MLP neurons of a small language model. Each row is named by its layer, matrix (up: input weights; down: output weights) and neuron, and shows model dimensions 16-143. Each number is 500 + 50 x the weight over its row's rms, rounded and kept within 0 to 999. Numbers have three digits each.
Before each neuron's rows, "fires on" lists the tokens most often at its 100 highest values on Wikipedia text that the model never trained on.

fires on: ",", " and"
L5.up753:474471512437537463459619501445560408398417438478535531461415477430533483515464514434488534453420498468558450502526539423566383543454594499522571546477532501501414449538554524472583460597516577548512489492512456535564450487536492604544555472511459450567468596448430504509502535567466455547563474538484466610502491513488587546577406502553524455492444486466536418459524494515562517545539
L5.down753:403470471469478451515410522482442487492464528547435502499528537459544515425544523508506494500478523457530579557437603561504593505477452489497454409544497470561503485594546573485495460467670460551402510514416495366532558481499459494419590469456519553471479491542440474439453534520524459426444624452562470459539492525489476434542531593461554492469617407419491540454478493384529531543514

fires on: "5", "6", "omen", "em", "th", "3"
L8.up391:526501484506528367519418485525560449538481422437556516474413434457531508439522511510523511426568449395495542620473393384477471483525454477507442503486546513500527491541398444512522483490593488483541486486414450622524481528524533572495454493469517458483562536498464561488427427548541545421478528591536446488445562437486476504524408452447526451506477496485483516529492383545563479592533
L8.down391:538583484499480459522407522522527542543513596430487503522449494502496561482444438452527480570522449548453477536435486458501455494430527531488540505504438444563476539508558387416565559546556456595554478469488447529490485529452491461467543458478478533514509450521574523480487534487514475595456522456471524567494523489460526465520388507510482471510510536511420597540440461503498489503525

fires on: ":", " |", "-", "|", " •", " votes"
L5.up346:464385515477509549470494582517453461486459401445493479427483379418536532600506535509471526572537494533437521552561470475537594482405501498610493542550463461498497438499505579516535492460542428550524468447426517540448502456573537541594573488537545458491542506442483598537493486507535494532548626479474546538537470544471478424508405482550466505482544534459477469525487470501505463589458
L5.down346:462482477479484558530442445469588581542512473488486464487539413468494536456432542504485552405448488505490502544439481563506480557547532533475456385521480510520563588476543529510522422542435544489421381534539463486482412518464516550470519521530587510501521474501633420467551431430518485518566401538494511462563377446515465436546563524466527563533422474457490463473561438451529501564510

fires on: " of", "–", "osp", "os", "al"
L7.up323:437483464430586464547530520490557478519506563443499498516546481496627480504488558460505533495532415573494563532470533537596578358469428536497452462453543552529513544517438549434423537584453478584521428503465471545449542400504557509539505510536482447501502546430531510502584514539495595533490448426520467466574581500555549401442530462473521563478513540460515459564527524466387491502450
L7.down323:468429531514440379528451462540522410535509504552461490534502502449456498444607411479494528476494501660470487469500512483491554474474536418564462410463441446514474490448449444478538475486537469472609573559536522434559512512555452555505560572515559519513464467450509500557462479536527441545490460499425437525454476566547475573591402476536510550505464473494589486519493494440477582540578

fires on: ":", "-", " /", " |"
L5.up55:580445479463427516511512527561488551550571435411500545470488467531510483549503523513480559513481465502448482510517555481421526502376554483515557515580508477417534464561527491418477532523472553526397548428448548472514513545547433526538487527509377427565575555520526460570473438529565594558503444467458554582504444526473452504498396657461479449465527502483431549551484508457591453466456
L5.down55:442476504579537458458443605450538494472562436529512529527500521518516516490354521600601588517523438553407594530511461515528424508538420490446543434524466502563530521507539535511533478486447513535432425435514472413437559587499568486457477469473628542478528424443558503547499585498513530527490506519511547589492472372510517432619554529455472468514502415575472451468541521470516506555512

fires on: "-", " to", " l", " d", " years"
L8.up551:535541542434437499464574545425527470477579576469530496418502567491541475626436518467436522469497524519433476522348500499494450509475506462574494447507488500523426487530381544507504438538533558424484469438540486451500438494517504533477556469460501552558579502584386510448526467540559555530529457602476455521508481475488462506639529451542523534470495445520439567474491547405524474530425
L8.down551:620514547476488418498439393481473570472426533525480510505535500489526511431572499498479481504474538567460514545420520538462444517506516431517546473556485454481552401530522438457430439557358534563440501514425470520459548546374490419490561541475497389450559528449549521589484583469515498525519545453412450470516549538516534441546562532438497474469473579545461429527432531584479489517602

fires on: "-", ",", " of", " |"
L10.up690:489418444479454478496560498515539487559475487528480475448499457473532484485472464524535445519485555456556539424464458525525510506396493509461565504545478448462486570519469432480438559448419548532542571576451532570501490484517478478568385479483428498526556571465594545466489433550588487520500465397505445499481396495504516401523557459469513492462449513480476521535570534420561401470461
L10.down690:512516501496453492413505526504519529516510486423526523481532479571398497534410534411480491555565500505466478575435620483451537469646502575568559440432487484588471484524519548495602389575524474524526480448531462508489532489414495527530578475625617477475386444518493472525511539499410540462500431553464534543490448545543524570526507535507525503494533452508541417499463559533423474552487

fires on: " to", " in", ",", "'", "en", "l"
L8.up194:478569504485499478492538509502504573500457416536567495498483512521434472516543475516581496486584515575577421478439475452472594534505468469635467526461573545512468492485395500589621444452573502569532512491535542546512427403433453461491548536500507531493601537553464542525432498520501549479477373529435503531469500606499528500494579563454467530576399444565484486471552551528572505567502
L8.down194:521395491470472585454520583526537463474493587398558568506555564507589458512507502466507462578420464482473597519513509536410500558492624413544543532473497597490490480446484549429505495426512510496451508530485534489586464624480484500522607469527462442541401464545468516496548503523428507484497611400550454474528536434523414484493506543575535411458529437447465398413494508483506392407406

fires on: "d", "s", " was", "2", " were", "8"
L7.up235:512534560466511481513456505467359542443449395494544498435425503549487444570561551467589609524482478493467562544488548520505535504422436490598576471572592460508434551496532521532471567478469454516517490444465439496537569559524498427449528474528519535491481536514467454478479456561512483405469561465576453517520571469511606482604457429532433427496490511465519489444486466453549484585529
L7.down235:549506495544562460535542446547480565465512503425545520535462516559429534520421434564498428600511573471519584539531518545585431480492444590485527618592521462483450507557434498454617525517521522456547430487467541523489555466509497464431423516468486479503570428472523405493526550416486420542513481536478556480493432582572495464486439508553516507574466526470595513556490508415461574505532

fires on: " D", " d", "on", "2"
L6.up37:491544644400534459505513480406516541527489548420634608490508508501481583468510496437553434512590507451474504520424467432591483473550506553491542467539492440584479469470470490463468487548485531561527483461583496471438484432493537508505561425553557464524505591478473461480510407446419549465440524516440543533393578587486531473463421457543537480488547510535487551480493508536514556424480
L6.down37:545565413500447605393478430556412522427601391534466507521425498436467500562458570505506393523435502444508512538476530506491478468532508533585436529663575436588595515531484521525537444542500431574541528490460532496483483508455437532516534556508460356438528464426549541458522500404508470546550481527585517460504506510444505513574463510550527432557497552514500443448476546530500467573561

fires on: " D", " \"", " d"
L10.up216:505501462525426557478459437511437521544447466568514512425477524406488507509570513502461386458443498500547469424468584502549544563489492600528529440529508494543428420504516452422443470526591452529505622407525590532455537553516516492459575511494405432514471514576429405414486535505406599518504566493456576501554539509498566495576602470442514451543479448519465522497555554502481478477440
L10.down216:503400634566555599515514460490409462471518511466640485432508452465514633512564513521526410480389458476507502443417575495641468455454469517508456464411462470492494413425521521509503514500548452500463477524540494408510507561428439434546611515474451529558525528437486521487546497402501404498493559502518512471510576425503458457495495481459523542548448429628488567492531524433510463422508

fires on: " ("
L11.up151:524453423480447502477569500503461559559508417454593549394504545461523470461543506557480542557514434488491462467558536493484485480449619468457472451485480479423473529527547440519645573502546453514386509568516579531548506550509535551481438434514428473517465576435490491415444459430485524417522481552533491390402541491459562508581548510432532488551507453596529507545563422529521467547466
L11.down151:419506430415465525451394470553425605439541504488556494536455546458498542518549552538482518534410511537474549475467464522527448584463493573468516537450483502485492419481443535515450561478554469467470634572532443476581551490449414541500431534391508484395428502579576491393622497490518541438549586539453481485494535478451494517516465455420471503486577428501470474485459539574566506524438

fires on: " and", ","
L5.up424:564514486525533535479495522405540538408464478554510556451494377506478441576518530451495552509462543515586475523477479464583478543476466511486494484526553549386505507568546404422559500537380548470552488449511396469504522498540497546530450490435536458465584596406506572449456519544544458497579435474519509529446517506535465472510477601505519456543566544532521492414479482419480460524610
L5.down424:411449550480592553459423482543443456583510473474458469556581507492446507391575567598434470435442595447504502515472454467416427474508447569444430475554463504534544536525525487410566492624425526453464475556482547543553466499558452535426533452533515558481502443479443432515465571588500477555544568501495544386512391548469468477533443584458432464528499455530526464437516516468498566519498

fires on: " was", " were", "'", " is", " are", " be"
L8.up386:421588492378595447431460473442481530445465543397571471493527456481507515498493488489544523538452492538487523531524537543518506413457586451538535444507586521642501533501509527511531468441484461566437523526527382546485572519543557414466459495593424554493507556517535460556490412441482507386495468502559426587431512544492519589570504458479556468487553524407426498450462468587546507543530
L8.down386:441533525534560519501400488552498446524504518499484479419486546548486558512496480529507575547524431510505534516582534511475429362420505570558582482468432496514478436530481436474439580442521489549446503408468510498541495470549589516550540449506535627447539525568504413483507509507543474522470573445558505468594438552501415479473501453565433438595494511571530539468472401565422595476403

fires on: " d", " D", " Hong", " Ta"
L10.up547:389517532437473481461609516563445516528464512510600523508562543556508587533527448525448399538423492423518466485568383498462557488462527501559464458476570474584487518438526475523500499509540536593532481436435465555404537469411500459504565459464495403569556564520482499435506523476457566580488500464443480523547590495492541521497567514527545415612499479444484441484595486504493442420559
L10.down547:592528518480495570475486453440557573480569433496585409465426537462427531476558474477472506476524522477513510478469526437481529524549456540546548559436531531544541527412504538546562512555513427415507485485491504495469526561478405451557605564489551515548595414549494456419440535501529426586560533547424460448435547496468379432523450474543503517589494498498543469506473573475435489528473

fires on: " I", "3", " E", " ro", "y", "ro"
L11.up452:460502460507546479465535453523518380545483428617455563550434517498515502532585482611447469532501471519456517456481592582549519536438442493518438498551408495456479525485517432559600576494489529528542435491400511526563511488503395478542596488529442506497574501480479526470536467466418494489357482372488573464451521464461601512523490532542457447493521472526540568464545459503363533503532
L11.down452:537465414509626534497549426588497548564453536472516542576543521458531519538551529434466494503419506504498451438520470509480550562487539492496541420498417560534436528431496573512524397479457473543501484445479451501602535538459422465507563480519524489618485471470535491415559498475458542559468513542450471455472468567530493474581435449495466461520466455527424550465410523448498423514544

fires on: "I", " I", "t", "ou", " You"
L2.up439:499615564406487487459559455468491521492434493454562483468583549555603523515479435447451558542517517527491454334504501540521494498484460552557462492545516425540437453492461508494411473559507531551531410571500460545505472510407481485478540564551423526499457487519462577456495496469447387481536494537417491401525545547452528674490513534529578576476519483542500456544468479425414509432553
L2.down439:594552459485520507506539573548565519553469560496395399447512513476424547464550531478460475523483446590504499499437521414531504487551420499516447543532473487522497467591494545486478485535537500471482470566485511522588389476407521493544592464435466449455539436511387506498424460449553411456515562566479567482435505460517556578509507549538590559450477511509548424595478498452433498419579

fires on: ":", " on", " of", " film", " English"
L3.up146:502492413498466518613496532548555470560575557534537506498385468532517414495408539455409516594505446456485501545516488582469540532408465480493531471532613454504400572527456547582479530560580436577504454480518457496481540434469528550512532473582488477501503530481425591506529486511506651471562551503445488482439383551462606534452399447433507468440478440492474507409492482444435502507533
L3.down146:416430521453489523474468549512433377567552480405534563520476522456558527576394453443500470456475486501447592513424489610539518439468596481484432524492547471552605585508485555486445525563558549454497520506544530492474444514536415448552600436454506481504433494469530522543382475468456449561592528544561474511537561443508608420508477588448505557522450483469418531517526426590493545486592

fires on: " \"", "ly", "id", ",", " un"
L5.up646:541512624444438474562566609474526425598378527549574400500401452459559501425501487497524512574432456517508545462409452569476469604572563445610413579596486419480468505494500418507460492512528490522503524420519527445453538454544445470525528509466450548481474446435487544489484488582530516476574601588642491534456492512462471542536517479441529494462532512548482441536428464533546455492455
L5.down646:480508561477441581467498481448457492546555412491510562497476509439469390495603462481508461516554463458489464483498585496509570574533543516425494462476583591431514424547526561469571552467471459572456541543522471420506416522571453533546562517546567405503545541564493468495518438431454481554443548420495459574544486506653548518503514574499514523497514441514563541491447500396462486568484

fires on: " and", " of", " on", ",", ";", " as"
L11.up433:502520520456566376593635507527554423554492445514605538646402524493510533468464441544615555501477431479560533558477518457522531424471466522497487375484583385440419552495408496486472503423486487605502426496490478550457483421482484593443472408558515516423532496517478424478531455489538572527517469586498490466500496398493505560460484497528458463498527483506462547509516501422476494485500
L11.down433:438479581516498527480553491428413384527533613513388473398531538548493465561482537473440518476544523464453476557548506548431552500507515491527434495519533413422491504500473434558526587502523569508471455516554523441499469460445466502483529510484544519499507474529530482512434491380497518531504549558533553623550558471535607499493414481506484494535576546502545499512530475568440536606504

fires on: ":", "-", " office"
L5.up567:466422525390456572480466404465407504463501458463460475542459473502511476515421536492516457457474473541543477508532613585580493480408460527526424522536545505476499456519437461524356440518490472524461443504400504491511517435415477549578516531510538451564537554507423523546471494563570555547526516482559515625531463531513533473468518546532539518410491502488524520444433551515535412545569
L5.down567:389520444460565428571494568496558560482539481509468506517505523458481449441509516537442566470594536547446517588474521560428511491520532551480498418560579525512388442449471550492494495590470578545477577443529535451462472552479518544508378565471547553416568419457561492505471496458555503459534474537369351516509435556543548489572517509463494522600519406466476493469541476447506503558446

fires on: " of", " a", "ing", " for", "s", " and"
L7.up285:598569453514465461459461480526475572502438463489467487415577565477447569462441431541424490542457592586484510410449429509548465471467417559574503515557511542357443549401484529550562528511510473463474532555493459441485555515454501554472555492602479481486539441540417562491442528462508482452538547468485438486408446533463507567541496592572526504608516555548532542457538564458421492478494
L7.down285:481521408516487566475548576480481537479453524440612485519518481447467534539494463545534509428530525528501485590419561432478545434421464453590540582437559577518503444575442459460482492464578523430538546563386535499539512460402506408471518573539541484495436493574461479521623469598513593529545393519566510434555490488450565487485428514527435490490581472394475431548501505445478437585487

fires on: "c", ",", "year", "—", "m", "ew"
L6.up72:438496486431483471429538452475536511378426453486548496466453489444468540508540524391443558495497524654506486485432511432548464489580585493473435536497551540490440408583510513551482508545477484528477489565566563505526470540556416525468495451541495476541522510504446561579506386533464553508571536545444457569551554492506569435501439494536497583546431523502446530484532370480507487519506
L6.down72:506434502509407482493534569515505451466448418601484523553477520427459452406571530411468455541556595393479552554466542524581468505504529402485501528587606507390448559536464545527431490529451533463489504527574422488507428379531490398526583482488565510538548474552481584579482486538463509489421510590523423470537523475403490419586496485375527438457517434476466462501504521461444544485439

fires on: " \"", "ly", "-"
L5.up499:501523540495456574536568525401514492433411520546532470391460502442540594530469456484527487477408517590530656490487514564431510497556512508522456541510463433483486469503389475527559480529513513494561497528476454434392481442464407498429526544541531464511505518464537450578436493367509485442480484579479497502555597462578446513521519555434556568523426442532486507506474520555503490530451
L5.down499:506550552461525546499556513549500467553489549496424491564469474553518485518490512530434503508535488420579488518419516428486551534501468506500540566412561561467469450548436516539416450476545488492460473489492514614527485500464566502546510590485359475538539477504498562612521459655461556570353655494520506529472470390506424537509434521451513563403506509522473448559532462504456460484537

fires on: " in", " on", " of", " with", " after", " from"
L5.up697:558499431444484536530451496524496435553425445481513461487551465620425494525431582490455431619458429459519464505498475479551567583549564515459501515394478551514494549413488587515507549523538467520480518482440507502471456437553512487556466612550422497493525508474472546420459457450497590446477457453367559517597414511459432531540535463449492497495524475567496506503511572526548432560537
L5.down697:451495457365475530562416552532470426574409518505475546529524506615475522560490349525533571500434580485521450508394519615495572456584496503605465499465533468525506453480470463449509455602511534482459531590632471564461476452539609487463536538437528477450510499492458438470473462420518458482530459526467501556549586497502612509538573562538538498392516536488502487521533505538496559599489

fires on: ",", "H"
L6.up487:406488458477473465429610475463543475491513538415536466504515476480544478449509596499409531450549438508485462603504465585581510596458574425520557611566568540565549521562528464445518462508521535439581455466441450494465491454550544557571527472516589475469433591499444502481512507476441528583472500544516529499509481508459510477516445542459549450446512406414459550460554508448596526413528
L6.down487:433386432577460457544515535510512481557504471533448465522507489501523546572566486440547443619490598457477541526545579475475551413571490417477443308498516536526450515491521598519598486509544480475423477480554511503532496555553523364446545509480536511466516458455507544574473540489477552501521506494514463451537523429513558497455404435416563385452559471491535493532424513522485533512524

fires on: ":"
L2.up361:492403443490440509494502424576373478556559483525593521560505506562480466437498581514376489562501564451504488540478555540515487542484512491520452498553505516494590520447408425363533529517490545487480565487449475508477432486497481492462505421518464443495476530526518490488496574562537469514516560438536500516510522588519401427512587546593526535452500498523447474597544493497464575422445
L2.down361:484455505477456454536468500581396510521532475563519462558474420500510447445583513554408568495551516547453512536387570529490497477487476549488479442569564562519563444360461501365474522528459525452422439519471493468437547488482494505409548590515538497459489572544530502583463514534506525452460534459449461539473535550424439505529508493533586534434537485502470534597541537470531538424466

fires on: " I", " States", "I", "ber", " one", " II"
L3.up54:480604574526405506406562484469528521528467526486455548428542457453533497536560440491529494433429555490411525490480491538491600554593455496613505472534499451538463545477500509515419449484437573511432506499507499534515461484542517539547587501479417458439499530503559541453401554467532491533537478433516494432465570531411547495476571523535501521533594378543479547576530602481503559492392
L3.down54:408607478571484477523470445537554428558545484429536526400538443562567524449405591523576515545520565492458528503462528520511456570525449426499457526573460520651395476525566506469492424469589524516461430515484427538603509446499437478471518472454464516506432486549526480510519485547482434425527510532418570542455538553597590474510491553492464514388581513413550463558550499512505487460474

fires on: " (", " In", "ell", "ill"
L6.up668:465503464534453516514517444582487568516588451531490509464461479482498519487509515520441538558699444511457421442518581500501526436477602545483503485478455571391515518443597510433468534520479517491446528600553496545580419521431548431464508447444514529506552469478498456493543433501382495491486532483586539553447525537494470505555497473528462548396511412498544496516497622554497503527369
L6.down668:426540488499512511525449542517536513549519519463440442476518507492516504433510462514525471555536446569396442466527547430612425491493559506426559493512563416472472508618532462504467528502502506536429574556548423561563505504495527543529472422493532588381530548551415452500493489408399373511543566550518468510466438542438514566444526524445484487497601466518579406540540543519456533543408

fires on: " the", "r", "ic", "l", "c"
L10.up413:452555454450422502492542552445478473532606430514511505462498441482500531546552478494468473594528532515433428570515486528543465429559412435502450522487454441532484494529552421444465516519524470601426556436434585499550552521568469448452455408425597496546417580463366424557528523536498483523451497537472491471534484549502522524512611497500473611526514488442463533495399480522408438509443
L10.down413:505446534495499523530506550438563459429562501635598542552576472511514595471410450485429529504452509551535547457473476504524601511511525505503514534443494489489556531431479468545420444575574495457556490568479441552421526482481481508544413438623514531445519595554517467458442393534490404470480516472500491458566494384465506425537475549526458547471404510470546499523523524506564509512591

fires on: " to", " as", " which", "s", "-"
L7.up290:492553517534475459464480416561409420449491518527466493477418446467520521498439531523444500467475524582446519501514560469590473499463420469554535611427549364456448521576473494533418473479466449384560495521556517453574555434504443504513586467527453512510564528612563558441485498475490527492579501551417554548514523501548514424551557487469585551451505469505518546517451485484528584485564
L7.down290:449418507431525499509541633546540525588438478516494416561511485529564482416457496526555513565473452531572416542493403532486555468619602469466462546533515514494474406488469498479561345504468449560495545578511527455473481554484547474549610480513513465433540523416468517480505458460527482557437443490421474486546546538463490618538516499477527472587531465447436499506502453536535482434459

fires on: " al", "th", " Al", "der", " father", " role"
L2.up700:557523441531448554536508474624492467468540429575509463535478470459565511577598517521560463563459429529550422542525550451518482521544468506589526528493504449593525483430519562517511441446502417476430482457479551515469484504407460435537529507536488542500532561514537520520535533540357489507460449509431488509446532473511464543524424486523565486473518489603442462529527535441414425521409
L2.down700:429566490538534505501515387453531513486488525556380537488486541489567484464547418499490503427554534441534480499455413427507630540447483622503528497502350509468518450559519536404435450522486480531532443558529506518542507431521505477425494478418446480460533590512485571603520414505538534579549556462491449448489537485495465546385462555427423492485528541444389533464472455512559487646448

fires on: " H", " Y", "e", " S"
L10.up164:533447522517558414518586447466375610526482387494553516474555456495603484477553497572479494435507483527537416488550499537526483489511531558547421475452520473440494480561437530490623447501489505572557486525443439474530557454430540507477485479483546449455509564539423652431511567506444540482435482557515546515465539538441507462450508465471506484482485491459384413553466507519457477466570
L10.down164:506496458447543517432511497477625596510561471484464504539447486507449453506600544570516527452424472484486521476528471578532458448465509576504507430464500509519444536463511471405534608475558595549528468442454557520559464453521515482580543507540486591590485423438532510444573504368502421511483583500434568420489468500526506440501493491481623547550545429492582520419446527542490554446499

fires on: " |", " S", " H", " ="
L2.up704:456461537560488546505486506433478576522530406533453510487489540476487515488545452431472409576583409498506371527516452616556520462468484520553510560589446499439583568485517451569506541560572538551379556593462492478518472529515596462486547465494562505460522470511549544491579508506519462463453494454501481402486507495524458500403564403491527555456479512502538404558613541371471531452550
L2.down704:525451565509473464480495494494473427462513405498534552431461424448563555470414521507412499498539496504469417564509531558474470501470472471569517583522551469496548568418536564498504547568594477422502479468565554408545525463381522549516484476526463597412500442473501464482521499581392484507493528526498460505509426548484477477516702469443393479525531485470428549523484503515483596525425

fires on: " |", "ar", " w", "n", " the"
L11.up214:489502535536493539441503587481486510501455506528477382398399555516505474538472549493376588468481457530515442550519546436453446536505550542510441556574564462472514505397464484416569472464428428605525409491508577582461577586483442492526540430501496470510439496514489597540533518433544510433473647532432461516542449554495502428482467399594479501546458483432559499513463471509522494442527
L11.down214:439516462542485509477616453451380541475610558433571495599473516471514522488444435640587410501532522523535568510420515550410544495468569404469490395420487544544483487492492506505473420493428512530565505553502511525422534430455536550502460475486431512465510472447497432440521464629538499535488546459557510408514509469532464527510482535519524448500435488451497487580581474583437464544479

fires on: " of", " in", "n", "na", " con", "l"
L8.up511:401537425406612491549523442495507482505553486566550524534620436585461595480481526436531558499563520484595487492499490442436621482510480523524509472506549493450456425409560450571586507536487507611489473471526572526471524488467410466468515534489574572526524550547463416454477494404494600566430543452440436467507429509464428505507442544547498451516550479532492549446531598459445534532504
L8.down511:537500576536544516535445483544510494521452493484515476534510553517506442461591465613413430517459487509484531528457503485439430459462514423458414522439475481544578540551450582528517578506522394427462500520437550454476451468551455454598538455528523473568576491393525512538577483531502431504587452485463524509495542546438498492522530526444498450487465541559555524457434573491537476494536

fires on: " d", " D", "D", "H", " l", " H"
L6.up367:520483537508447627535453550424507480421539514528568548428575532478478497499479418496507520506445502530444459458531504575488545587494468472581530476429517515528502411441591512490541485499466469415401465557492469548518542425475501540492514447439448490500512537611452537454441537539452539591497584534593550488469421544418459530534558433510551627580582484524409531510575540458411503525421
L6.down367:520470487449515627428466454499394532445453456414408503549439594523551532603602499475591489480534508416437517485459441433518548505434505500521491511516527483590484422622537515463450435465513508505511412438541476552483506447468451453487514577539470511490504460466556460549498488520555473546540566443408527466552520528497541494555524596485456431527407600487521489475428458487484479502419

fires on: " I", "I", "Y", "U", " Y", " II"
L2.up742:473520478524545528566575492468616414496501540435472468433560536523573442621492521472523548607508533563512439501458581513469442497502436439626585559474462443500493392471461558503555421562563527568409473523478485500537396430494507489581537545446451494463522480501492550495467439503380371573523471426435386527583529534519624536542479432521491532456585470479499480511462481491486410459442
L2.down742:496594506551489579536403533443488395530496514395447487554465448388448514546499494574483463591515545511554534525376468525463555474553421469487531477535534489603541536575531468472569453478466543436490535449497464482482478474487531440453659504439521449562487509468469471503493549524471513516523530513428512447481518485585441574544558522491471510379459508558480509516563518451576523477539

fires on: ":", ",", " Le", " La"
L3.up420:484368511485532512497533473573402509412516461466555470474476471592383409442497420465554543466520515558563515540383503562526531461443491495500471509541564511463569451443442533390496505482501516530515520514529496510531498493491548474568460566581448526510427511514601478501538481511434556545388502491496421597534444489538478402439624506566501475416413579542507485530495553470454455463521
L3.down420:464508428552514484500367373435476542553578471521533575529553515592513475520505479491530568481393588403514525517494574518449514378572474438561558439501471537479547541476383468583527535598440419418481413431512508501538497578535495510573474546502527587459542515479482563559461492473517479533501534450581429492626500602534495508416504528504524503515426447562583539546484486503485530530554

fires on: "7", " is", "8", "5", "6", " in"
L11.up534:525522585473467369504519463537554502474475565541511501422470553576429492445454463382558533556522447453476577457536506426548518465451494431548451557497603498496553511522495470401481463489479478521447579449531484506560423539515487535425524435475539477490530577434472506447455527472552429401442565630456483563467548458472512505549404465578474428468476559472525499513475651494504411538545
L11.down534:509546421502476520446476626536494506514453537444493420470500482560527594497555383545400548385445547560482479543514448453540427575500497558474483549423588428479457493498533502549426508509505483461500574397499465515504508503480436417464528498525488478466516571478552498429480440555453473574512594408565471528442593553539544495510437509496478457500488417535559479532450496394559557538521

fires on: "0", " October", " November", " •", " July", "|"
L2.up434:573425506492447497444550517544460529491514481465487595470495467549550461562523461458489565565554552521477523506517490503526461441487508464530430516484514444492476440577544489511487422472498580574529515579575531416486498494535543533585476474514454543470458551480577509524518499617385630567435507504559555482541461478455512447535608590495561449520510430451500461501466486489453525559450
L2.down434:604535381483476524495535486450576536439525500548429572531551456485512487481566488507527550548597507378487554460585522524426538440478506441523457528513481418573361554530479543392481560471577445527561513502578435536443543562568519453442438493531517528526552542464499443495447475477488510468499491486482487528521480459441536530454463483581384543524502459421486530551469564516564434502501

fires on: " I", "t", "U", " W", " T", "I"
L11.up479:520537561488457474519470529594508459424504522468400443538512575541588497473495587423535583542473513559457483445514471493510534482484402463551451455564407499613432444417555528502522501520389506518506359440500491527416447566506472459432483438442438548560522474496506553476465571481513483487503431557526523495491541512472500527457617625608540441455456496523540449519476465530418481541601
L11.down479:493512519437399585575462561409523479474454481473523543514512479506458474490543375513446456437595568485488551439410514561551502423496609606473541523502486434526489458485568521507495497525540591461575517486502499441565511579453513473659556506465421408501511457502520454562454479534431465477558492467520613519494470526596495484472504457446551577509541517443497467491427455512486529498598

fires on: "9", " H", " S", " D", " M", " B"
L11.up610:435473502516499443450477533496470600597474415568502517480527487474477549429639529466498411487468498458502428511611515521640491531529565527474540560408550520504542443453528494476549555528558480544583508551476447488456456465486502523373531442548572390563452599429517506511506572522492525538433505552529481491528477506443480449445604477524501456495414542554465407449537531493538507456536
L11.down610:488628453519560515526444483419561542480436524494547546593529505442454510462572464541430580529549497463543428477571461429588510558463409508494466512520547532446467545460471432472431458482483484495429456573421534491492496552567508507485451529465499566543413497551469537509445440521537466514507542450495480391403406415492446534534458504471434457447636602482497539493558510449525514549517

fires on: " his", "y", "s", " her", "ic", " the"
L7.up408:498480467552542506466534437490462511486580486545594433386525520523492534550571559479520520446551438466443489562513576396556533461496478443451446534535542567528505562535442525546598539518512447480469496419487512607427530463525446495489502469461548470610467500416528448515541518516483519538432420417477606523460504498542420561415532474501499598361454509537453493478468493523507419491504
L7.down408:430477562511395471534430580548437503516479492515498465523561544458531543476525459489480487564524498586568568487497462529461366469488456460553563506514398542468506431482519451502459492511561525494450493516520532476593522556573531484497508562485575445438485428456489453448610426493498521500430481527554434505517458516393504508567511512448501551502438535444424464572565542553488546483463

fires on: "s", "ing", "ings", "ure"
L3.up572:563556517505521480491489510469512440491342575510529494482399569473424578387508517454367554523476506508507550470567443509503441432456451493526486562541529486461483494440497522583487452549400479477529593536547409503474511500486523479454514541520544594485467446600482538480442538465505552422539470460513507538538510465545516493551556430543485504599454516562452545443530441460407496524488
L3.down572:509497419445523413560453553539451516561521497548514565528599484456504557438405466556502478553489529416509548527553554476483549498522519433516517399477464539536476570527463534524577411528433540420508493582522440365473471548511512520465573487492565510564539484547483472444423480478476513557512508580478547489506447493560497528436506503505511492513588490450547460570456544503556450524543